config.yaml
init_std_o: 0.0234
lr_mult_down: 1.5
lr_head: 0.00449
steps: 10276
MLP neurons of a small language model. Each row is named by its layer, matrix (gate and up: input weights) and neuron, and shows model dimensions 32-127. Each number is 128 + 24 x the weight over its row's rms, rounded and kept within 0 to 255. Numbers have three digits each. A neuron's up and down rows have the sign that makes its largest values positive.
A block is one neuron, or neurons of one layer that tend to fire together. Before each block is what it responds to, as a language model described it from the Wikipedia text at the highest values.

Description: Final pieces of numbers
L4.gate1117:099114144088120109178132146113118094118162136132131122115106120105103135144177129163119134118164151124125165092111132126079187129118138147145135150081108109082084166111073082117106090126160091137143141104124115128100143117146150080136116150147114130153149100125116139126116139128164095160
L4.up1117:112088101101120130133147118167158112165164146131077130165138156181173146112123095148119118122103129125117098122118107132134171121112108133118116096109153144139165129115119113102145152122103150128118102131189111133123135128147144139140118200142135126121095137160114080110117121096089136118

Description: Digits inside numbers
L6.gate217:148089097132144160175106128121143121146111088089139136139100134128149117113138131101136131127147114152123111126171129094129066111106127131118151115132151116085117152106140146090102113136141164142077147132117128116122083101127174102206069121134111140121110120108090152129128123121147164167
L6.up217:133093127126097147135140213146136140112106127107085119131107129164165151135145147150134130171168132151134110080124114127156123144132144120093133125139124136122161111139152173110162125105088185138146155109139152119123094103100135136082090130162128115163104095128148113149148107156152098133
L6.gate242:178143146092102133181095085172089097117153131133096156132145093165132102156133157148121100113136126085124144119134114156120127138123136154088124111116113140159161122127112153156141155136176124087115111151144099144114168106107118172081145121163151166115120113088096118156109104137128140159
L6.up242:125129114133157130165115089166132099114157134112145128112102100101108180122090138093149130097067127112067164149157113155150124175132129154108129135126148120153152120121152127131122148112158105113142112128117110122101094138125133145091124114149171144102095102104098151149112124098144105130
L6.gate251:084158090112129091142097096116104127112171134117147145103127122082111161116150133150121121118161115108144136089094149128130112104174179087119133091127120075120111132123092146171147134145132140117126129154126081114117069130152162094169124086132142163089105125115123123135109128134118149139
L6.up251:080167118116121096163110110144137106105164105119129145122132127124142126111125131119128173049125083135094084179112119139094144156135112132080109092153123101144182175168091155103146133149162196137112126131144132087134141100135133099137089130095099121136135090153139138125108112124085103123
L6.gate292:126134125121129114162123109108132101111131157100086114145124135133149131082140126200112143138157094164081136116137133141103118144115133143155133150102100143106118117153105113098154201139127147116146145141142091123193126123101151140148135131113114105144158124141129110101093119142091096136
L6.up292:166139151101131161158083138126154119165088168114124122115139159107139141108117107180160152176094175138144133101152083109148075150137107118115167115105126082126086143161099145129165137129090135118148137145142127091117168120179127157136145151156143156064128126117155148093094161099128137159
L6.gate450:109147119173107154112122129124155146113137148106119116141128143117111121095130087155069130118115113131102099146115088113150112151107140121165094122134094158178113086155133109135139153141170139144137107101104129147143101127119137147112116105109175136155142161107140160123119131143114123153
L6.up450:127112099113115151182102111121149102112135115166118147157126081150145147118167128136168124123123120137125112149096125139173053129152119126122126142134098126151147118093104090105107071146151134097113135125171114122080144118109122138143132131136076065157117152134121114125110111121127125140
L6.gate513:152132151136109145151128101159158130139125125122115135165110148130165164143127126130135085102118089111137139130128114112107111136155116096146162158112084089094115116136121133135091124126185128138144144133104137122120150141125093135157111104138119145133148110117131131118129075125077141128
L6.up513:102145138110135129096154113120100101123105099123121158119168117131143127109161147097057099093148188147114146126132150095130143110134136094114140124105135110134127166127087091172131155151137130117153117146136121079126150118134097110144131153121100137165122149147139156115166086131092129153
L6.gate564:164087101125159116135137156126176117121087118112149146101133121172153071112150115163148121105129164123120170124124104139094138117125123142095093143126142101074109092109119117113135110117116171112124139140149122153133144128139136134108116081170108108103084122146147171116114126154135154146
L6.up564:174115130094132142116114165161169130088118110131117132137078097128125151099138098155143098143094139123162120102102131094142130099098103132113147090127133134144133110133175131144125130119071130096131112106143117121123131128120171154075113129139134143090103099114131148120100128138108091115
L6.gate655:108126153184171148084128116135114132106119108122183110140078157131132118123153109178134114118142127104092132158147147107157171116124110149148152132095132115111139121138072090110122093131170143120163108144138135097120128120125128105149080094179134122116122108137161126102111091107077117168
L6.up655:127108120108142166171164098160107113107140137128126137166093142108171104139130135145155143123098144122106107177135155141119134129162126141097143155137177105125191125134107121104112120131149097128120120133129146156127131151115099091132090116136118142095162120140126155088129106092184143112
L6.gate715:123082135100129146132122101151117132102151103132111097136121112131140120072130147142105157098095123122059081156120150114107126124092086123148110099119104134141099116130095157103148101148102095168162083105143178143137140121150146176147165116151086133176104089122142117147113112088134147166
L6.up715:132106105167117154170159117125139116119119113146097073110114160121113128144172094134141087134139136115131174152109132127140144121095099168092121160123143159084131133146077133138113163167139105092140105105141112101123122134135167111070175132119110108082161125130137116148114123147101137128
L6.gate764:128098141120141100101101097138136120153111098113107074129174143126138098157146124084147123117109145114147126117161072110153140092151157081126142126154086167144100148134136150129185136112134149139140146076150119149123106174116144116118172135140158149124139133116136152106155172132150151117
L6.up764:158132090107153141111116088127154139138117056104109161133135150093111136128091136172105121103146160090080155099114137135121126118158118134134166113153130149105109090113171158112119126141147132091133132157138087105132156145158098098112123093135140124106117095092125144127116146152151153146
L6.gate800:129111114148111133120096126134143141173160151123101118096102123083156139096138100123158137103125144145137123140109165141121149129113092130128157137106159137183080122147085104112104126153135188120107172108161127120089103124119179131137145135107099157088106101159116146093132057145146128112
L6.up800:125132127138179111128156114154109135099155115099107112121138126133116092117180154127110099131130112126125135136131091105128144087102104151097109112082135122083105147126103149116134168118109126119129145136130126125133152121139149110074103084122161134110136136131115140148119109100153149154
L6.gate873:155095131167094117141150116124120148144114136111150123161147136132155090125142092140136156148164120107120150116128145133137091123140122121128178081126124093118116117087153082123115106056164208117130163153136120115160153100102130098154123154137162129159125132119145147183103084112152098162
L6.up873:138105131133160123147139159147077104114127160154095143165157169103139097137126124140113126117102136125139114164091110143169124133121108171101159077147139113147105116158113058158159138150152102125115117100148108131088166125125163137125165140079138151095130097137147137164065151114108147093
L6.gate981:140137127141111119147091088135105105132115107100097098079138158125136153149108141150132135103131102114131125141143075152165186120063131124144136116169142125123058119144140157169157143087176150133124170110138153143104108122089098134144138112120117101123112114127121127120117148135146127123
L6.up981:130119142083143116109142096118119088114139161125118142108131155159139127100125155171098139117111164105124137133147128119131120131104138131108124088160127148141091098134092128140121070148120129089159130127126125145126171142148128111103136125140131132064108121111154112142067078163139171129
L6.gate1020:127113078119196154081106122142137141129146122116147110182120143136084123165153111166133114084103140160083116113092163111123134117149123126208116089125130085146128113129125111155121113115118155102086127089154126157113137158122155121103107141149091136117119089124175121139124107135087105067
L6.up1020:140112118121179154099121173166153129133170149074149123113126111105126138104190124155122142103114113168083128114117130123100151131112093132150106143115083102121162169081110083148130112142124091130126146107151110092117158135140112069114101109162140105148114149123168125148122103150142146151
L6.gate1053:107120135128105111133083101146158172151064084108127108096100121151127097157168111125089097087140114136139128134124138122142112108150150121121161095179098131142131162155139109149155094153133119145094160117146142151131109112149108099170104130113126134142126084117137060154109087096123073103
L6.up1053:107125132151151115124128117128134138145118108124165190107165159108135099124117123132129137135140147142098120174122108139138127165122157150127111131120178135156106158128113112148169126138150141120137152098148136115146149131119137172117127120136119159095127136148164134141145145105145126129
L6.gate1182:092142154115133149099103160113148113126151114083120127118138147150149123095166132099143128126103118123137137139071111133133125095149116105149105137091161080143121100128132181140079150110119123092137101169137104162121180120154094155111110162089109141132100127141139161126145128097106111153
L6.up1182:141096176180118101149107165127091063148092093173124142151107147115109137106143114106135105150148149140118126149099121126087134143143110149131136113115128142130136191112127129129078128153134083177131115122105121114145092117151179091105141104081097134169109116149162156100120112132139083137

Description: Word-initial capital I/V/X
L4.gate533:154156121071160134100109123130134122155119137123158123137169125091111163123150147098137131111135094132129156147131105146124092082131134095125094107187148154145133133143103077149163113114129140151128110129107134085109105120155092126120149112148137146124142181102089102141139131163155108085
L4.up533:158152162104162127091137097124113146124122107159129160156125111075125140124109127131077181120176163158116157176145093176097120110134150119172080089111110103132137113151167179115091129151166112141144121127156135106138122126134096116107098107110151130174147119112150103129116159130158093128

Description: Place-name completion tokens
L6.gate7:098141101126140155150150135140090134100164123106127087155079115142121164113124116136115133091135164133180131136146157095143154119110140139100140100150103101113109158164106075105095138094169111120140102152128078149133157122175142138107114113142161145104131117156137135122150101125168135131
L6.up7:125105118103159109125157113165132071114127116166104112124149127132122165140153144114101097090135136145175118135180124122138122104116161147171129152090135112146145110115138100125151157117157118116130126093164122102137128139137154129160135119126137095116097140141162143128147103129094125136
L6.gate197:123128139142144175140111173142129162123106131097155145130128138102129145116117155139173137105185106142155095097106145134141121151146136110148087130102099150114118141165117146111152150095095103094136092107112129116142107128146123133135149181091105165080152157132138103099078126083147149125
L6.up197:117155108114149154164129079144120147132155056119148118110109147143147118137113118097113129113119133143103110097112104137113140158120113134146124097106123115145142121107094126114184124084126123088117096117092121148141123120129130134117138125156133140130114116132114115101103092112130146132
L6.gate225:157145114142164129151152140143099153091105141109153122120145081126155160104176135113119100090090112130134100122159102157137134139122135119164146139160098102126112144114151118112140172154137072107116123113139137147135136087136127157110123104110120125130130132121127108134123136117156151122
L6.up225:098143132106123117129141098134126120118158139119156112133128194104105102114107145154134159124157182152152109145145099138156113120122091109136126154087124117123144081145141138139139162157102139133135142125145091132145135169142110155140128164133130138123098139152139105101153109114138126154
L6.gate327:114165134140147103102124137139170179116136105143117124115130132139100155122131109121128120141097114127147148134124147156132122162137078115146131140148115104106111081121118132123131148112083090209140130148119133150125100152120144145126132112193111146147093117105131141126090108117119122138
L6.up327:110106111110124158120128166155131140083124125131142092172110104129102111099122123115102115121119161115131118104127086121142113153114139165153098099150111124143117114141185086096114166115098142116179165121120138095128082124142104090126120125126125112107138180178159119112154120133150127120
L6.gate472:147115128095128175160115174122131126101143136205137105117098148101073137078161150086129152126155192144114110133119127152069127115107135109084124146109171141140120129103133102162132104116166089096140157142127107120164099129137117142114144113102142196158134117088136137149140133153130120152
L6.up472:118146119075104123175168145131094162117065108161114140114138163144136155149133108137117137148143145130113150106133159126146134132156149120138153116132147126105116170131134132083077115148081124161098160118116137132118104123134170105136103136086127127130118153114136149166128117080122163171
L6.gate489:128137123141137140156109138142167154125131148142074135157140134085123163135128155130106125185121141092160159126119103107117104155171100098184134125124134130139114082108102153148103105128120123136158112114102139148146108115155143148079074118110115131123124157176117130096074139108098136130
L6.up489:124066147116176095143154121148131118151121100087110175149107107126118069136120130109145137119107124114147151096121092110128161096157137125120099147209085142116116107113112105126089119159142096160114124104096121116079108122108137109129133127129133130157105132144168102123134105093082091095
L6.gate752:142125155098130123123098085138132098100155167097113131111119130101128142113096115137116129100153147099130082122158124151111102100131141122133122111115108109104112116122151087150131170088136091115103105141104142086120119135178150108120133170129139142072139107120158120100046157145152138146
L6.up752:123128105129137129150083155150129121113130094103116111142097177148121124120131139148137106103116139159129101119101136147135113132090132134146095108105127143130155100104119093125123119170162093142129115136115125108117143162175155117136137141130090161157124144115125176102172126124120131159
L6.gate771:099156125162126085110117109091162109113124136097135143143133163167106150114132138099121162124122148124130097156077124113118141134144124135116116155158075126132133150102110104152120092130082139114099058142159131156095072129121112129120158094141116133131142138097145143108114108131101106121
L6.up771:138116146082129167110142107140138109151119135151141126115097185144099124108112121119108138122150133132191119128145136129178126098115114059122084110114105124104065131135105110147155115136160132117111112134101151137160075147119117094110133131119130143096165082114138111079134137147138095126
L6.gate783:154134117137139088141125163148121121110115130143129109161085128122137129091065119140093102107118137091132118081124147122140173195168154106158101103145134104102109120180144146106116117144150119129136143113110135132146113114111134117065118140127172102121117127147146117093146134155141117169
L6.up783:131138143126151166121163128112165076131168159116120097092117164127113122144103101125114141128141164129145191116104109119087086128131130131115109109104123159121067113203180098120113118145105135141140136156078156078139153093140143117130129153141140135086145101133123134143135149097168138142
L6.gate835:152177109128112112187141123128121182108115109108146143114168118101132140140102133118123112112102123179125155092078151138154139133141109086125087121121082116112094117136075112118134135094084149120122140110139142144126118128137125171130105093123105120148115113082168141147094127137093129139
L6.up835:089133110159116104115132097154130159149130117118167112137102133142121093110118142097112127147139127117107144108126132133149127130129091123123154139129146111171108133129130084129136103101160120117181105094132156097146166142125153117133117122147158127124136114136109148094175103146153132135
L6.gate879:106126129125140117108138127138138128110140122099105066137110106114135145101125153096146115119111184125120166122144113132121123121136156160137159141143153127126137150106151120160107145142145085131124094148126116126097100140156117122148126134109137168110162130116127138129117152121106122110
L6.up879:126096166158159130151131129122143090119134144112144118099107090145135105118140101150096126136138141114118100125179113128140151152125107135104115115098115121101141144137128108162118093146122084115133130105142104133152102156111143144134085167115154100141148116099138111125151170130109114189
L6.gate897:145134111124143165116137124108108092138128145145103111133119135154138155135100103168141126112144118124084131133149108125132129134082127082146119162094121120139165099125104172119131104095134102129107146172133109127120135148131140120110169130123117128120128142178119068099096134117143149106
L6.up897:131119159107110113107068158123113136107177120100140146082145141124126118131126133132089172137135118155147159142126143182106149117111134117114131116127150146108120103115082106098084109124139119134103131159088103139130115082083133152137142145149111150121131112119143116110134122145132137116
L6.gate1040:153137100137120126144105108114133126126108129153169106104125121176123110141145112116113160061113169126158142151149102185078119113127150180169155147149142146129098131126142131151115117099111104095125127159150096140157143066156102136129132126087139127118161114126139121131117083115142117175
L6.up1040:137135167112132145133171137165144130130120118155135099098141118061134121124132108083125147160133174085166148091130103103111108097140133119135167107126110110130132095128177125159127142054118101156165139173089164099154147117113103095132137084161106120104155147122099110102174115128112137117
L6.gate1066:126130117143106115194079142133115111109144150163112150131134151155110122134116138105106139165177148104121122168105100156136130152096110096117135138118089134090094120099121108141159152155103130123190148094129119114129067137142154150129086090101172122095147150155109080098148118099087102119
L6.up1066:132118099152141157144127133080117181132152145125106143111138085112090133120118124141150133180174129148120105117157124134121123142141138142171144100137081137114124141130150133175096142145153139107120084155109143110121093134107122174138124122144136160141140128154155117147156133097098135122
L6.gate1144:136139178132118147130158128106153095080165155116112133129107123100172123152136112121165138113148098121110150127141138160147101139100125166096141107142140108142117132128103133135143143122164110123127084116098121094143129121136133177107167100095115100117118115128143166140106156106099088172
L6.up1144:137154134142126137166145141162144138122158135080108118096109187145136125157088093120150176145136130127129140126101149143140146121149116116150095132166099120132125130117158106143124147086095109076094102094138128114098139106162112137150105122111173147070136175126110139087105132099131174153
L6.gate1149:144108109115094097140102178175153056121138127147155137131144146132149159136135178133133165121156116145149096143123114146124125141061143080139111066088066087141142122127128138095118115137167128135134108136084139120098110152120081144113173151097143134131134141170173095100112094116148138105
L6.up1149:133138118110087132142100127114155090138124086132127172166114108140150092105081153136110124129120113093123124115134130141125101135128090102104170131145138100109110130089137123121112164135175156178127133120140109091118117114104104135109143158130106102153150152095103092122139135088164158144

Description: Place and location words
L4.gate390:110132121161123130144143143120089140125137150134088083107139087136123155138114123125110113101099182137145080137132114136126115165148141096116168132113084130126107112157145134109108144133130137133121118164184154085131137137147111114143099161100148106113134161155097165099123117133131108132
L4.up390:126134141094135140155151121142087130090097137111094089132121089164182143113122132127099152099079117140092099155087110110100147131133146122119120127099099131153119115127108106110144168097109101134118099112122137110124102107141129113146100115108089126160122107152112154091089122157125080122

Description: Quantity and number words
L5.gate72:119121127140116127158131119107126143106157126145166140143141123128147118134107104124145150127114108107099140100107127141146114126142128151119092115133141122110189134122133148132127146106134148136126157092139136082077110099142115081130103123117135080103104104146046149161142107142146162113
L5.up72:134115105111140097172101140130101140105157094136111092112124142114085158120169126131130116102090165147098123118156106139079103118139102169131083125141087094120140106161120097132104105137140128104102135126157105105099109139128134079140126079164118103099188125112147133136113126120128156139
L5.gate802:161143115132178125114101117130135120078119132119154132149120128134153138148149123148116136139092119098105158129142132113120133118141087145135163088135130129129132134127125117113139148118162133159140177152108077097088158104165134071181105095141131156060122164178125123090102115153101141136
L5.up802:160136103141134104108103136132161133065105105109123133096113087115138135123106178140135101154091140156127117149147129142123179139146121164106173077130138125127130157089140131134155117097138181140115093147155113120122131092115157108173078099130120114091096124138088098134111129136080114154
L5.gate889:150134084141127150130143098130115100107141142121123128116131127100117114114153119146120129102071123135093117101114154100126162117128150103125114121138160084126145117107162104140125120104147113094141063128141123128137135118146116129101084138124162071122112116132204111117099121105116153133
L5.up889:152118129107126139152162107168119144143121139113121106095155112105150122130151102190133151134038150119072118182115134129074130099088096130091140095111148085118168125178138096134130149161098117139135109114143123163130116125145100147111163138105146112126124138120134156089136094156124137119
L5.gate912:116171135140128140150122122128110115076126099143125121130112085111141104121104106142126147130124151154114147110128138145127111105125129129162101130097107096168155143125094077112141134133116166149165113110154136125127135130086142117201096093172191092097163120102104105116157122129136103094
L5.up912:137222146146105133108085166171099136099148128098181093083134118139092131134104139174140125155126165125123138159135103163133151146120107096129121120107103135100138124064132108128150137117118094105134117113133135149161151110106130091123113156169134132107145109138120072126123141114123121102

Description: Word-start prefix fragments
L6.gate37:138169164149074129142176149148070120141118122149119146081125151115162175123145087146115153160109092106102146131125126122154147102116090099109145185125133093140121140132093148145148110078153124138127081134125144130141114124090108137121110084199120148097087127148157123161103105106145114185
L6.up37:184161136120098109131144092130098144159130142124172148116137101145130132123159094111131147121131127135140143132203093140099112150131125158082155145129140108150143119143120080124152108119131135138121167157188110149067113167111111137119115112192114125134090135103148119102126134098106112143
L6.gate62:135167137103125113116152099123096155141096110122141163105097105115105136088165119106073156096159119142130137159126147160115156186127098120118140097128130122178122120126139106139120152145129098140144175136088167157125120114121157136123085125144121107156117148124137097131142088131096087112
L6.up62:108120135175158115108117114151139170169164132094119144107153108155129160091126138132106125109140134132156157158172165137131159136121076113128138122122114109179146146115155115156129120105121102131100155137119111145106122112103105129150166124103119073099136154182150113113126137128128109131
L6.gate205:149097181069127119122133124102108118127108100081168133159103131151099151099106162120142133179116127117157135141135123171149164136082151139129118101162155125109121144131126113124124137130118085209115128151129096130105114102089126151120153142138110114117090122149137104158087075149117175115
L6.up205:139119179068128083100125101140151135100118101140163110142119093133106114101119130115152141143116100166118100135150134153089109092115096117131118098160117134097098134122145106122128123105176127160143156120124169152192095069155133156171158134123140150108152121109107151174132149121117126104
L6.gate253:128147170153121114090098142163146090079097150111128125159118103118131175090110125143110139168119080152107089154140160136086145165142151068129114106101155148123132093162137097130059140123144120178087129130157110145149088160117137155130163136098129134158100136131118125168075100135134135119
L6.up253:122149146141128147145141147122120082120120127126144091140126107131175123094116148115083126108154110156149124115141111088107131115128138134128115107111129129123122151108087148139112128190166155158119147130132178094095099123128105143157132115121094092134152121139116131122114161154118098144
L6.gate319:145128099149101168097102137162115134146097110146109155133078111110147149100130110106127147113144115096129151150186129131105140135134134101125132103103157125127153085105102123120108096150142135144151110110119145086139109130157142134125130121162125049133127165124078097139118108143104107121
L6.up319:105194118140117153139163151128149105122120139116124124148142161101102151131119145152104160084164167122149137131093146115142110111121133144081116148140136120098135113124123119137151114121129154139094107124171119137141123149120111129077137093142156153106123103133099132121189124101130110103
L6.gate403:133146072091151106140161153127095158118161123113112135129127111087084142113141109136121121125115116166129146156167131108111142123117137147116098125140139137126149113146150092078106128130164087098146148151160146137102111114082172154141119070167147121112091159144113111160142107130149120155
L6.up403:136136127120128132133139098128157129122110114143167176110122114149135085116127115112113093108116133102119119148162112117110132141129105133144115168121109169092093117125135137116122107139121118108119092112162132087145142135117140141146124099108120111134103176137124111131146126110120123147
L6.gate471:140158103100096102132120103151101113141156108135182153169116144103089175105151125168144117090125131124153096148152145113130133085109138132106161136111148135145094126146151078169181088169152117107116142158145110131134114133085103101128177126142148137108140123131126069133127139143152116134
L6.up471:093130087140123100130112129116114129166125113169125110081095120160139142079152098129131152105141112124114130133148133129105113082110132139124118147145162150146133144148166145138133101135127130078115105135139151166133113089101105150114146093141123174118132158142072115118096143136128104123
L6.gate498:163113087159141123099128090152161141160138157107132153108130132114135087183173135136077083123136127135121139144089169143095127123147141100144121111152118125102107136161110108095146128119116100091126115138130096119162115122123115140123177101141113125158122119152119112124114113112088140139
L6.up498:136088134105176116141130161156152143116131122153136077134133133135111101150146110129145115151100101135143131128147149166116083145111119140146098137158086145156166083077131126133106115143174141146131140149125134119148104108172182128125164125111127123148119134110097103066154124098133097060
L6.gate551:097127104145128133126124137128141137137129168115177129112135140114108154059140151120132159113115153112118100121185133145128180096112105141121083138112115150173142119101122122143136135117098139146130173125166131124116126093131106129146072124125145161131091172171149113153126134129141125150
L6.up551:155136142105146130139123088076102156112097149091142119136153055135083150116161139157132078140103088150155121184141110126154131144134145105096123124118176141181125070137149145164099114076128107160128124139147123047102146105122128121134104156134106123137114152115110067113128115137106146134
L6.gate589:132145090125112148123131164142121090148098143104153127165147134152117104115179124133112151117129136142119129142095081179142129108179119129118089122130131114128123120142150127097152085097098124109111106122159135126123108148085094119125084102149107137164129154151135111142119087133106203150
L6.up589:140096140152093138154124120112115115130117108157115098152115104139134156118131099153135139106127137123120097184125122146144169092079117126140151141143140136104113148131124128101124099152135125143094136122146143143114078097107097151096130120136072123088149148110160115116130109160111162130
L6.gate625:148164106130103118152107155159126129118151152110114116109172138075119097109144165143169128113091132107070157114116129144103121090153089100130113113136172104116134108132120145127111137088124138154147101169163138116129115112178084111129131133161122137128099118130168107125123164146142131143
L6.up625:077165123139111137134141079119133107147112143135131170126163144108104156123114094130138136145147134151133145154124123135138114121155126104126123102107134116131116127140103091151120127126129128158119153106141155142117099115137109112068108127096145155111125144150139147101127157154178124122
L6.gate889:157145173089142116092106109127133143084151130131117156103145151084100160057158152119141132154087122114137127143128126155122118134109107107108142162139160145154101117146119160126127131111168132119139106151164120133155150048141131164091118155161094162109134102162117120126165141115114178153
L6.up889:167170137119105140128108126129092107090121100098185127142097086138098169137188114133141102138149101049106174117127171137143080141138139155109117164116089139147150135126118133145153138087089115121149150121116120142127135104159141113111121139148108111114082160175130101183128134161116105120
L6.gate931:144107108145145103107131133152138104102134114115140131122162100115141047108165086097115139123169135135112127121134094101100098122165182122127134156125122144130100149175118083137129082134141095126145153136157120147126174122081104121150123097128137081152109102123109136110096133148161140102
L6.up931:149181143173145132151109076132141123135155149134103158119133115149153112123147144121132121150159135122105129176127154146115104097115100099094167131140139091102152136141112108114136081080182117126135131142152138135152143134100113125130131122134064145117158103173153113196139075094111152121
L6.gate1026:115150156120153108078108099150147139120181113159137158128138134122167119090111109128146124076143155124147145139101131131144117132109160146105080108105096117100144154117160153163140144172152153135145158142122132119108125138104132110130113093157118139121077140102129127140093101165142114127
L6.up1026:150110114106123142097107129109159073148121143156136131102144098117116133115115118118121124130152154133167102163151188118095131155164156167098152146088147104120143107191113137116117105102102123142116091120121099164130107124154112119140195135156129147141138113097126160163172128148096111129
L6.gate1124:134165082158144100090119119189078185154111092092107119135167099164144132094139146162081140150130136111097115161119147146112114135147165108146129107130150084118140140105126090128131108127121119109153114114097155131123161168153136146129113116108149139120136135123171085152114126168113138156
L6.up1124:126192118134126153093097123111110130115140105108107132099206139127135141094147094112120118142092132081122161152105132110113166125128173159139126119125155120149123182128144106149153109097100142093151131136130150108110110141141161118133121129137079129101149134141154104142138143115103191122
L6.gate1277:167142127096099147115127130114155166124118117117079129091105119137147149094136145135179137153143133162112129121152113133137096143119120098134145152100153104139108155150151145173115124123143145142150092094119156151110127134123136157156176137128120097107096146128163131131132159118144158166
L6.up1277:126100117135167117113146135139073132123121190119119147068101130105134098084127135144134156149156171183118105127113135135119128144155121161126154172095178110116122111133160120159143105144112150134145130112132131123153132122096100117171118113141110163115090172101158098077134115136125130135

Description: Place-name word endings
L5.gate737:137160168165165128181135118124116142111114130152124114130131126110127128121148135140114083123142103104147113147145090149157129131159106116101107163071126132138086110124108150128097136129117096151131094164106122129147089138131121110134107155098154174121126134145098143103126143156126064130
L5.up737:165155158126172124107152078149103106070151133159155112138069132106116097118162146107120102089142119140115138106131112120133122175119103136114127104124174127109153096193126136114103163092109167073140161109076137146167179128115095135071105127154142103111130140141114153106095104134112116111
L5.gate846:147143136086102155140138165130119126103140157079104101159099106111139136101131125099141147123140147118148083132123133142173094144134117068099128113139107167125106131133150153130119132117105122174147092144062113072105128143166165105141106122136126131098145162117124136068110121136150145154
L5.up846:162143148147100134138163124101129133165097169099136180132118116114165130135157136118147124143109145133151114129150095071141123151123075091151104110147166112131130157119142176178129133121116161149128113166084118127128091126098136111115117089176113161096160145133140139114102134143146130159
L5.gate848:109118157112106129121129155119163162124128110124150143129073103131107112123144139151179153099127166113141118122152161126143132166092169120152130124149120173137080126133133210099101162092132141147149115140073168085097096165156187142143101159128133145127125127134122107117148141134204141168
L5.up848:118174162118159118129155098115127115147117115072140128111103120113103101086125106119156104090136128167157087130108128077127164119165137148099098108148112161100082119140112112153140133085105123127122145133119128095083140104169117135189129121103115120081143130182102141071134160129171131136
L5.gate1053:161101106139142177122136118104075160143113143086168115117074083139133128113147116157131146114142102121144163177126152094149129186138111115114124142148145134126138109173154134170138141100141100140150094136110120134138126155129141098130089124151158130098107098120116125072066133129146130130
L5.up1053:131133145116149139122150150122120134100130154106124102118113065108115110101137113134128106108164145142103102124131151128161139147097136096158152133110087157138142170113083117118098113107084155115129101132122104108145179144179088143132108141114145167129140111163102109124105090120141164185